{
  "num_hidden_layers": 8,
  "hidden_size": 448,
  "num_attention_heads": 7,
  "head_dim": 64,
  "norm_eps": 1e-05,
  "init_std_o": 0.00609,
  "max_grad_norm": 1.0,
  "decay_shape": "linear",
  "max_seq_len": 2048
}
MLP neurons of a small language model. Each row is named by its layer, matrix (gate and up: input weights; down: output weights) and neuron, and shows model dimensions 298-447. Each number is 128 + 32 x the weight over its row's rms, rounded and kept within 0 to 255. Numbers have three digits each. A neuron's up and down rows have the sign that makes its largest values positive.
After each neuron's rows is what it responds to, as a language model described it from the Wikipedia text at the highest values.

L5.gate71:158118103101057200142118057102136135113154173106114119133115053080133125111078131136141102153153101152103202134172158197124140080105158170079158155120173096156126147103181137130145147165142076101201124119160142170117164115094131146151211160149089128101128079124152092115072089119135168157135135090151154117138166131185157131147117170196088137131107053189048139141148108139155132159129155143130172148138127148145106112082123088052096195124170079151127
L5.up71:194106134098187093101145142124121092094100125062100109212135050067091113150138071106078097096197113082155123126149107147107095109136137086147177140100094126183147186148096118159125134067122070166124162114088087093120132145104132089099113131126120075128121110156144109123050130129073198138136126165135113145142120120178080158193050164151080137133094128130114083091094104158121163159111082107170076117125074154100120089168125095174072139070115112134154
L5.down71:152067145162086123114140133114151131122074101136130158149073101037131170140126134114116156093170131144123083113170126140127120064134114159129165132170173113162120138061090098111146148103128044170121100120147135158131126113117161159130093094098123178076114108122172127115101139111159179146141108148176114163100092133172102107167062111106167145146124145149130127143119111077115166103140071131138101099130136158071151144117134120213122093105085122127080
Description: Clause-opening prepositions

L5.gate816:117137134176117123140144108092093142190105172132148157084122090145108107110165153186068161099136110117102106155110123186140091112132097171128174111172161145139110111122087091138182134130148189118134095070098153092143092138165123119149038106158127099127089177147118127180158137111129124095066118147102180130097173080140135140173143137144120161050191100102154130120117188077142121179103101096078116098104099123127182126185162099098120172130134119076167
L5.up816:173092099099161152151085140129132117134156110126172115137186172184138187127193144137145135155119125159185088115109163128101135127163117179112141151112171126137155133107112139066136137050117127118125140061173167151143181148081176142171122133132173122103065157137154123129176186164155127110143166102138193167145161133111124141174110154163149128145135087119105130097172139153141165196093123125106083110072148110142189132144135091074087134121163121223105
L5.down816:192052200150098053119082166083145133144180126119134129134106095150115060122096163115108128119136077132179093127113123190147113129095100122175071150157136139156152126180137106114143159177148145074110222123059135144170133152125204186131079145144087133138080152171106118126064173118120116160170111150114116144177114114131155121105152096143177122140142116150133101117151174166083118207171104130163110100123067132118194073106135129093146119078136128152156
Description: Possessive and definite determiners

L2.gate16:125143101144111118088083112160134145134114185185092108130091126174093142116159082191074098127119101192168141138145135135142137127123138138115081160149189175125059121153180151141068107129111148157163176123147139155115167108064085167121163103172177167142125165128078156108163180119140155114167140165143135171084127153113159125115095149126147136120142115093112100123216112112125118112090067136089139142137128101164155065150129181124155109130107147115039
L2.up16:120089117114180140127117134075148133073111215152116132163095121193147128129105094149156122095198169160182157130075132140124112147161082105100111156121204120174137089140142141159165087160096120119119155073119183160107140167112130163167155180167081107108106092169076098134151125049146141062169108122107143166118179108077072192094119132147070144139139126154152145150180147099146122145130139119127147162103103061168169120153133097126123178126147120075104
L2.down16:132163125073148087088040143136094132122142156101070159163105165141055146104111117106145150076160145210132083163161110081171171106179095148160110135154198169136086113088107116114153062149092150107110099116097168124080064125128112128121143155200141133123131127132114072157135198069122142172121127110114132232117114106067168161088110112152068139156114054132135125160183129126163129157134130097087171185126108127133158090070130107159114097150096142099106
Description: Partitive "of" after one

L2.gate126:115155094169082177153133081134162167147124129147114165118111176165132088102152147126140088157139156085131112077137129148163182031068136165101089163149163168161105124098117133112156132159111143127167110123101150133137118131148089148079107156127192150161182202101123198095115116130163193091161123129114108139223132137106115135150112098201171138118164154091103140171165143106115152147152128148128129152103107190120153159101082076099156165078119140095144
L2.up126:203128159172144141115121147106152156123134081170161135079142150118198092131129155133126154152062154126093163132133113174128103122158170147146105112145167098141100142136102196141194144135138148090098041165136092105159160110107120112111109178110163139189133204068110108167105161181094129163148192090176090136142173111124087137111185094137087083139176138043060131137130177122107104144117085148115098096138126193083128142113165123123111106171143140114129
L2.down126:140159121091101159202145082115126175070150128147093160139151159114134124191150111162102144194104127102106140063147117144119069119179181175118113115095156146120154120156068116165159083122115132090124090102117104143163128114145174130188141038145175107140157176097079141125110156078151151099160148098139068114081105119167085138153137100109114107089088085131161165058152163127091114101124135139085157075140095113127155056156112150110129187129134153132131
Description: Dates after "in"

L4.gate94:159110169156134141124170139186124171090111093122104177150122188194124126165108159110112069103099089100113059176135159102112128101097110170106077141094201118039169140128127148159145098108129158155100172186114136107088154106148203147141127164091140109194158176113098134169152138147150142173056164151127105075063079157140087083106107139110146178156159112145124148127107131156055138104142126132119167116145126187153153066117140149160153138083146137131104
L4.up94:140117115144114141165087151093090141131123127087101144130099165105153114155133065119139132100192081149092151115109089052158151108116156121156136126109128049137088114119157064142095140201145161148074187157151061140122198115082188142113151149121145110126142139174144151127098121151065147196175099094082119138107095076117100130082145149092072181138090072118108150146095102134090184164131101142172136100111126106112102126153171105140127138199081097106126
L4.down94:179130100104123119145098119119072132193144107113147121123125088047140145126136172117129113042161138149153149130116125105069093136102119075119121153102109117130062136195093106159152129144145129121182095126083110123184138146134104107108152107151159169163143178088094060124078106163137122135163172092090147143093153106093109113086119134184076148139089114129146127148147145080137144152116131182085146134144124114118125154161134189139137080108084087109122
Description: Ranked finishing positions

L5.gate460:168155145107131096157122094169124110172116117121147090151133102131087106104115105130134088114158153096170115090057097142163158092094137082147104174132119136135116105078131137108168143156119153129094124140166141105083039149083102181094117181147117141095122170129113116103128142097168120105081119158161083159097119120167168111077159075131099185119097162106167155130127139101177064101117114181143097141145117128178161148142113144143127145124101083105117
L5.up460:168163161122091164113150150176136191116123165120093085094170030104139099134069163070190121121164091093084094154113084121071123077119127158082129137105134104129102082188149106148134192102152112103137106055066154168167090085097098120185106082104082134187131157136141133126091163061136203166071159069130109120133107113102109098113118097109109109088095109129151145183093082116121112075102125131110089056150119108151116093105146097147107123105134091095106
L5.down460:165174096236097117115151129163147147132142128082067111121146117132145097153069144134183092157151125063155187160066123105116095106143126144134157158150055154145149100182159118142177234166194153138090118109118107131088151165130177064193144137208120113157165130204150145167108148154138091040099150168128141129150142175187075086138167120110092117088141089104173153146112117177112150101140067163182166115134100075144124117189091165098125117078074117100084
Description: Repeated surname as subject

L2.gate24:101114154106103077123113150132111077165142121131118120085165105097139130105121146146044060174162109128091096110116144200105068135148075066068114143128147099123146170118093160166129154103127155154124186156147118118118104158085193141155153128131081119137121133064162174100070095151078195118139112140155121175114155134130163131162122169104130152063112151092115114078215170111118095060114128104129116115132087123118100131076104056150149137092131058161073
L2.up24:139132135159162141124188152175160163123128156118132136122076122144121183126087104130085106120161121108102085117152133166089145111148168125149126146157132086129144175124077138095139153071140153075144166129006124167095157174073167088158063132152147159096113151146105087077136102182154191156152112097085106185169092082092143154099094138155076188139143114093090094106216185140139136143093110093097124133084126167127093177120066126066132156157110069140084
L2.down24:102129129163160139135163111181120144122139130116079118137132113165150145140150207196153104128158124144150073148138106092101146118151102105076167065178154140153084084105077090077114061091162132108123145140113167123069183118061142072097097076093111118139096085136126105201116063125123188107147130100155094135140136092072122138163120096080121174084145096115137115193103160119144138128103108181090166152172125100109148050094104115149125106146150139158125
Description: Relational prepositions (with, under)

L5.gate94:133096053151095081066133079096133117088088136088107116121138126179119183105101110117108147147144124115161092120093101157159138092107126117125093118098139163097124123085214085091104049139142115169108087131129102122131183131105073103160181143108118139017158217157198139121085061143121160120140103099157167146140133092061117139179113122109067109107092154156125137156141131135102111116126169140093089132114137101136138168145099153140158134164112140153105
L5.up94:096144048114165052044096104089189170175102138137187127155136114130110132119149081122098105131146131107146053086123113097182150080148098141125095143048139123124151119143136125099130117122157144116172173146179144157123145168091153119043043138148071118115123200131156087040110136088142154126121080082176129171110136092139071176091143122119087128089143156194172169168145142129115095118117189096094093116145167163186099121161124137132129163172163157140167
L5.down94:129146116141107126109105094141170105079050156145135171075103059145108143177085160098159065180050098160192172139081131094139191107106086114100161138104165184144110102104138172110129097140158085099093091139106127111118111152130145173140160098126154091128121126148190098116091060102122162129096118051129137083151164164107139129128128108137090146125158123097089081130150115106112124145161163120125173085105140176176147163108114170130095121148127138142068
Description: Structured-text line boundaries

L2.gate539:132167110128181145154125070094052098138089156189105116131125124111106090123096099168089082107124110122064094145056171130067063150115123141142080087209097151151127118089156109155126159130114141167109161109142153144176140131171107146122174151140135165080139061075125087137122155180121123093089190093116147202134112077167115161123163152158136134115130114179148113099118173114127177119085088183193140100090116150154121111140162109168094125115147141061171
L2.up539:096151128179125129162166056122144099106159095147101188080074090123177159040147144130091117183149167136063188121113169165082084095077142065151122065183135129156122117133118143146140169160108131187131086119080162138134111095143097112119101094102095163078085117147054136103189150127136071113161137142118188120148108078164104168128090075161181114079113089033054074145112126168130171119115136152127174132105151122183119133162156132122126182117132118136149
L2.down539:129105109104047141110175153166135104134113144121121151114138157156084101117151079089127138147171108107118155115124073122101105101165145115126083123096164161169089135124105120128079122122091140105077154124164161166149130122085145134117145128138122111091149088094093162133173142105109146157129142146136113151132107111132116073138117103173119103119117121131133163155155132153093152115094140129143109142094107093102173135093126139080077131131103119123114
Description: Paragraph-initial capital letters

L5.gate351:142126065092097150121129146142085146146117115126107130082111109098141132136107097054122168093080100148128127149124088151139158184059161087055156186166182140187131102153172098109147149149198128153081122197148130047139136176092094109135136166137201111130154183137091169139132147148109161084133049111118123105088103126089103093137115209186073125104178130119111084207121128164140162145119129091079177100142148128136150155110153127076112098110054128103123
L5.up351:109090150078173138101132160138104111159119143126141105126125083105072193096079109113159094136164096087081158146108088097140118099091095119124169076139162131167097101121162105080135102149140098119131155179131078101110114108135140174124123151111171098102148134118138155105097158089134123149168097133139115147171131166113129140129142158148091156112109123110114142073134153140185092130097109106154154156099081091174077155184119067102059146109152095146095
L5.down351:178073108151145092098148095147170160132160116114101132151117135087157110116077113145147151109141079142162103156139107148151083104087133109121093088118121102204118118129166117096114151099141138155102150099090166098061109184136110181077164162153128110144185118129104106157122119124120108116112106110166113128143148189204067127187121158107121111099161103137164146151189177115162130161130088132140104134143096162124155139146109084048147116167100141127110
Description: Delimiters in structured data

L2.gate587:092115098161087072157179214115076140147142131187132166096163196108126134062159117101080085190185211123147143140127092187121117148149161008098184140166162154127101125073100136131106201144110183099127104101113175103104142134160117145172141138187157133117093120177146132124155121100077152139108081067123168153141136092150142168068078121153122135184078145140118102090142175176126098164094101129089109161103060158127129134129141118149124175107093156120102
L2.up587:140102166093106094101165169146143134127075140133124138076143111139108107148138124108117146175103133120129160134077123117147106060108144150113176122138112162145179092097115151097148155102093165094128056066108094137109163138165129132148061106160152134078102129097164104160127141112117157137171074142105150101068171152172142166103155129134092140147145130131149152132070146175090135163096124130111144094211091137157105084137135108157141080148113176097159
L2.down587:143151125156068141145096121172093087125119147106105118098130105110111141157101092090157119096131116159121124124111160173112115136126148168145114121109132194186176120132143091097170170118131100083143133045188150166158121106153079103074150108168138144132102145123129147111159137072118168125117155194126163088130087106111139172052108078100119133143168136106194145113158152098172160144157110098061123138187157121154134122164124238156149069061123111075150
Description: Determiners and possessive markers

L4.gate622:151124062059168141097144145151159111131175139094129156155128174071083138170152126164115146202135102141092134160126099104122172108143094172079091129167151145180135146195164118120105207099121119119132094159099102122143160105072175150143149101154100112136163100100126127067207154114126097128074091091154158104089160177093155118092158103145102108233121066078108119126134154172113124075110114186094122119110146114147166163120143112178138121171100125087152
L4.up622:116154107078161147053141189128141100105098143088111116153134119086127171132115095175106127125093084101145186099166135159156092139122163162137125188097130200109138117166084096121135135129144128091101141157133105066146174147092119066150120110179102108152119142106157093174140103185122095105139094097150180152146149135087170165122096165140115119127132088143098161082145174128110100047158114159166149086174110133122123129121091191157131151144098205102166
L4.down622:182158143146129103142162135117129045147120127111157125146143102144109155116121109146093118123156131073163093200057058133118086092140094098159128137176187140166128132129118147145156191161069103172101172090175172122137123107145132093142088107143134091107112148074177101061069203109147045186160128145080168166145153126126118113128098097157123171137151119110161058123133131145153084151153132173144167148112165104133088113128158157114120079140128157139134
Description: Mid-phrase completion tokens

L4.gate631:092164165201135125142106108124082094130073160114130110211118107117126152108118148100137137134109124103136118135145082177140124158145136142080157138150100152144207140110182076127119128132146083113152131140090134089152094154104093100158144150169122123157084138130181130078129170151197103137081130172134095131182050145177148082198113104105177150143072124099162122120150142121152121199159105144139087102114201145147144123185133132173122117097069114168062
L4.up631:077108109134145124131086097126120150135101121066171093114203047165113173165133102160130157138167189130175092118097156062109059143113073164105184222133140104148095161112126129126157131118133141100117177161095161112125126187136042089105050126147165173140073078096125143136157144129155146163136145134089102125130118167138083062103136191131135111107087079137154152134111094117181125176100096151115095049160123089137116098145140120138133116103163112126149
L4.down631:104112123117173057058144182106120135090117177140125071167169166153188129076126095183191091175066153143171075113066103076091130130111077134136145120114147205158147100199134154099124188108108142142179115116119079128140229112095169151109164126102109146162090092114118169095145171191108155143114117126137097088111186127116165207214142123128168125108195103088121095124128126130137138164119169131134186140119164105131133083141153143118171111103103105122111
Description: Mid-word subword fragments

L4.gate703:121120151092113085096059185146093020095141145148152122136163091203125104141110124143147138173099127098149144092096103178116157131197163191163179134049156153090147192147133133068178153101079160150157172159113156120074156141140157153109130115020119079110146127120196186120137125142177150151179130140110118189150142119099150125119084140095090087107146132112085135138159148163051126129082148083066095089111157112132137102095164083144140115121136137155099
L4.up703:088151067155220085098110143155114154110179157115094095124108114175144125082195138120145128185158114154129173101156132144174088166055126155111110133152112142111163085140135108132161164127090187184107108152122149167060169103157102091156098113119124114103091126204094128175171154132145111176129170138088119157114114061095056098037184138146151081136075101160181164141123097206153130161141133083141153114148130107131155129155074156116094077111135084143113
L4.down703:123143103096136105103127111153134148160157146131194080145106228071107078181162122214146115142114180103126106161071130170161098110100115196171122132136140112158109115141136127130132120132169097174113162150120127175130082095159128151148141144167142109132133103168112110139103104154160152100099129158138149153112085141117153140134140088063176157140173152139100125102179166098097154133146134130124122102125120188169056149128086196101051101189190195123104
Description: Definitional "the" and possessives

L2.gate841:106106110205133121160149096154124130127081134150089133135063128131087094099128101193150164143094116116151162150118145147119097160170095144103171115181116117082122100097132152059169099149169126125139110188143129156108150105101146120136106151107160204126192132107135146134095135129149148123154106129091205118116179112141100137174138134120119152103129107168060160135083208168114109182125098157108102060123115158152098144114093154156140110155087176122084
L2.up841:109103171134150150116130097100132139069164118185119112063168163164152109140122124105103117079150166132192166106178115145132145162168129140118111130150137110152121107152119042089093092156144198118089113108229186130138135139128121125113081135123126100148140132089114058118114171166105076125132139139135121176114147075106060051161106145149086140196133145104144195128130131103082130141155168153073154147132148166145127120131135159066139103199107101160104
L2.down841:097163138127186123139174115154155126152126119181157126128162132079109140133114081145103164112108130086102140128125098118172119141118158165151100135105109099137157168174104132062104174145165143118159108103204111102112143140131128081114099060136151149130138106161125114084138154098143061152138088203125118160136056074179134093098096123188110095157053150107104183188131176130174070171128135167157102148101106196149076146156117146166133105128136134139157
Description: Event and process nouns

L5.gate147:135151069122177119163126155051141118080140135145109151164136118155076097154122152098107143144105089113100178081154071135135110126089132164143107164137171112167087148175162127129071134162126118109120138140114130114139136088120127152166153065094113135106108145077151149111193189110135158076099121155175099134102180121083112155130091096114106111116170133130112119133136112089137150130121142103094082136180188129153141078130079059166178075117178092165132
L5.up147:098152183090122082058166112112198132065167061176114170088173136087148118118148127140134136143179160119118160183158140081178103136162135101076148172139101076148127140126154138141116151144061138121095119079153115125116185144134141114113087120179134103165127110146134132182119149139063142115107127112106110185191161093148179101156167095067091141138122122118121139155156106130121128128145115091156122128152117115161090089113138121096116110167091120093089
L5.down147:133114130129100135168102104176138184121152146147142149081101117118095184118077055112151111049149131151121150138146193076157125115149110140081131163154133107144134144165143128081087086177126104147147178104130132111130144141141161143074188133139097147182177125132127183145160104125129141074122132074117120170089132116147134164136145177147141118116072120069147048121140142171069128135120136115148119096127179094112126130092141108140152127099101099156144
Description: Preposition before place name

L4.gate307:112138173098183105210136089129122138088151138198172146109180092123122141097162163120151103136189086145134182104170111193075109137088180150173122132100141075123126098165209157113131146160157034101051152112165124108134163162123154116164150145127098157139116129176132086101129185105144180130113140130105152100114111120105109134186111138112116169160065177145121057065154125101101143128114155149117085105163150140109099104126158132129096144171151123135135
L4.up307:146114100167130196145152118129080180111126135132163148062120099089151135158147088136164093122138130146166139093124139202038118183145129173111100144094177056082139117128136184140103139087115056122113193142154107145117151180119186107131162138125133133148059133112117136084119155145133149114078120147111165079143146102177172166133067126135097140177109190054130168087142163160140116135117121116175101078121163157130132125112106120076160155158142180138068
L4.down307:158052216107114145102164137174112156148177149116115151107122117123120134143157134119113118108164108133160146118063123157105061175140178121096098109094145166108173110130112100094129136130149145131119163184130159157136171165122103085094162166091073172147120083136107147109068160172194151155158080120112150148190163102100150185113189163112088136129114168139105102128135132147179166149133133164113115202145125082116178126106123122110158118125126171095117
Description: Post-clause linking prepositions

L4.gate886:185100155097147131103168111146066144136068143172096138197137099122061145132065105118133141112180129110092043124109045116129076118180117075106103135096075097136119097104157155139163164087182088092170137113154144123139136111087138124121141159121128123142103151111104120114108138168186147096131113098108144108104151096144134130062152103084092140152135079062055067138081067134159148164177121188128131175157094124120143154126113132108191133142165097136181
L4.up886:087148091096111155142133083100083151103091144101127046159025153126131136091125160136161124092045126112128116159143104164138113106063122113156118119136099135146097168114136091173182164190139144139092105105119144148120179121170130155138135128065117100136112142123176132122170158091119172140134120088161155159123150162118134140199132127174099178098119150119168109159177104080152158109107079107094111100128128110181115113142157097143123151099098122095184
L4.down886:127119094145091143075180164110105163116115117107119128157141148095159082196059094170113130094118122078105144193117141145116092092132126108169122096101094127105147042130171067165190123194189083147185100102142112151114111140142122088107130134185166153157126139129143143152105128108166113159091099140145123117164126122158163103104121089161113107051092110041090137117099102126161152147107101128098087088125117099133131161086137116084183139142134145134086
Description: Capitalized word-initial fragments

L4.gate589:199105137116106123173176135125073164100136122138159163071166115117116112159160112070097166049126139128166142118143107067124173160128097153077137124121198125136126103163114114090136140169172155122184125158101139139215116077144184082131126108167180101133068130105093121129136075146160059115141088160122170148130112166123112178119114102143164147091153106102168055131150145202091118089136131169136153168121097157183139132099145093075123103096161119152146
L4.up589:105127082153121196077153139121105095103049119181131171142099146137101129123183155137184090051089103126146096096099119143127089171094140089142173141132159137151147064150132124103100150163101136120189111144094140136103144169157098181160111188185102106111115107086144156120176158140159154093148196126121081112138145124142193103148088149183165156109082164079077131120056133143120089157133115131071075177090115161151124111133103125112147165146090172126109
L4.down589:197150149131069161068078144141142089145138126178155121156171158119108145140156137137183120129108075084190134149086137136063115094092191103093150097091151101203117116195097148118182123131097156144142194118094139113155126178139141158152120174184130120136047128139084129101151165085142130123111131107126078171115086137137136110147143121174154105153110147113135155131096145209130118078143091159132153143096106103141127117110110072166091120076096137170079
Description: Numbers and predictable word-starts

L2.gate573:103084170073153164106119123123114109095197159157172137157160144174154130188178136131103107084146190124135068074033157120116130105070131191117145150086128110112102151125113060104089095102086163164146163083124071113182145116119148084169161127130138132088131166143072126161086135117074092115119092109127140114122120089123143086121147089140093088124095177126144158098125113107098140118116162142069125094163137133085092106104097088175166152077179161157099
L2.up573:165122127144151192099100160105149165146195145114145114108056145145126151115161127118106105130113059060109106125109120175096108119135156118140164135106140150115132137148164144098147078134143151102130124152154119079048179218127171125154170116122081157130141155041038089112092149155079126097157137125112126127115115098121127073114121138073082124139134134146070109133141140159113083133142144101130122123076122124139099121113094079138110147107074112161148
L2.down573:114086138143160083050075147118098117090074079117139188163145104144135182159109124122065153134100102140160120144099159139147152164109102128165115120132094170096124165091202188108180121191140134208152088116173079123167158091054143077094091129161103120111130130161148141143136098140137165145092087153173146112086142064134086140134091120138155117162122149162109167141123132101141109152132131090096103232150132088119123098134162082105125120145098165131164
Description: Numeric modifiers after determiners

L5.gate793:163120115153145176169137149125128107085141150128111153108160046120108119110104100166161141090124099160126165148109146141168078090162161127112124108153110194159112110144138073108091133078081184114122106126126222145140138102165116134118152108065120095167143124102181089137144144139158165147193114143128156113099157090146170139140126140129117137101138059112125082118104119089109091109134096150108171161155107156132191151082153153103112138125171108141114
L5.up793:162139156112118214108159135121148101147099100148083131099184078116174178079090139155118093128108086190120112141132130138157063135068119122117148074150158178120174093069150164093134076115063089103135099170100127160137169073139132129119105137118164115201156121090168120078184108099134114151111181139131133152079104123152164136150137083129180095110157172124074164060152145110149051163143092166111119192160124121164173113074075172204186109109158126149190
L5.down793:162134090139114112159079085130131128110184181143129104172135127126145171113158134138098084108188134184135171136170111108177107167144182124188119126150092176113083167126134098124105117110148175115104129133128119120102121137126110115148195115150099108110164130121138150085174123137149073123091128127165104120161106089183137133163160147202169105143120109100096097100143183176143121146171095113103145143137136166039181063067132182158131158115092136078092
Description: Start of full dates

L2.gate829:111129061073109151120114181144095172111136092164123190121057139159116128118114131177102109187089123155153084106176158168122092124104151140174101152152156124078097125115107160189141109071104147158160169141179135119122176148073144132155098109187156151160137147092113129148187138169144132087126106092141113109132112104139167197101089147124123195133147087223099141150128157168138103118099051155077195113135098058119150120091088174125058145145080165114080
L2.up829:145164144101127138117109091098146152172159088048096126105061124115167141147175104149100129129182153111106112068111134129120123146086149136139113163108137096118127172106098047184107152072113093143122082072156074138184125111065125131133121098076146127160105149129179125090134178119113144136100183118130136157165101136119158090159090112139138157114047125150171108122119082142177171152102132105147112136122152188114129110129166156184139140116126115145120
L2.down829:151141111109129180132140166176101069125126131173110155117131130089107171107119086166109084149136095149173092163162128118165124139073106151106056146110205121104113170101154127123169151096134166095152120125193118133118130069075105154173156114119096124135141168120126123124157136127164099125122144079072114104113108134128132121119120138072064131112100109161127158068164118148148160161107128201058158151146151031094134140150167123059134143137122112137141
Description: Tokens after numbers in tables

L5.gate661:146124155119146047123117122110108156143112164146077129109197127165130105142098148131131099161185062082113185086137098123137081186162133185108096121190086144155107120160088169103158107144151111170078140093107125192137129156150074158151152128081166127105137097055104078157120126179110103128098112146097119117127152141143128160176152135132145133207124139096109076140163103113171201098107107086139150144117111183132176197160140122132094109130132102134095
L5.up661:149151151175123190138159039112135126167134192139114102099168120104176187186111122102132060142105149104154137159179163155146052073162136077167100118136154115130188095101190141047127090140115109145103122081058170107161108100086125153112079202150153102113092128131093155161169135125146110081139124180114110123119120135117132129107128189200127100095126116144163206101100141072135081105052168102130113141123145145093131109105173098131138110154060116185083
L5.down661:129130093130130157114110128138094088159097119140148133133170081146110142165137119151153062180109155127104126122116118187126105093159126102175094137104111169130172134138095088176175146157112135184178069123147115138170144115087087097107085147125112101101104167165149157114100118152215112153068128156153145170113121148105084131086113087150172140103122093196131172120093121090133141108108095115113132131123158106214051133076103115112126080123117156115111
Description: Mid-word fragments before suffixes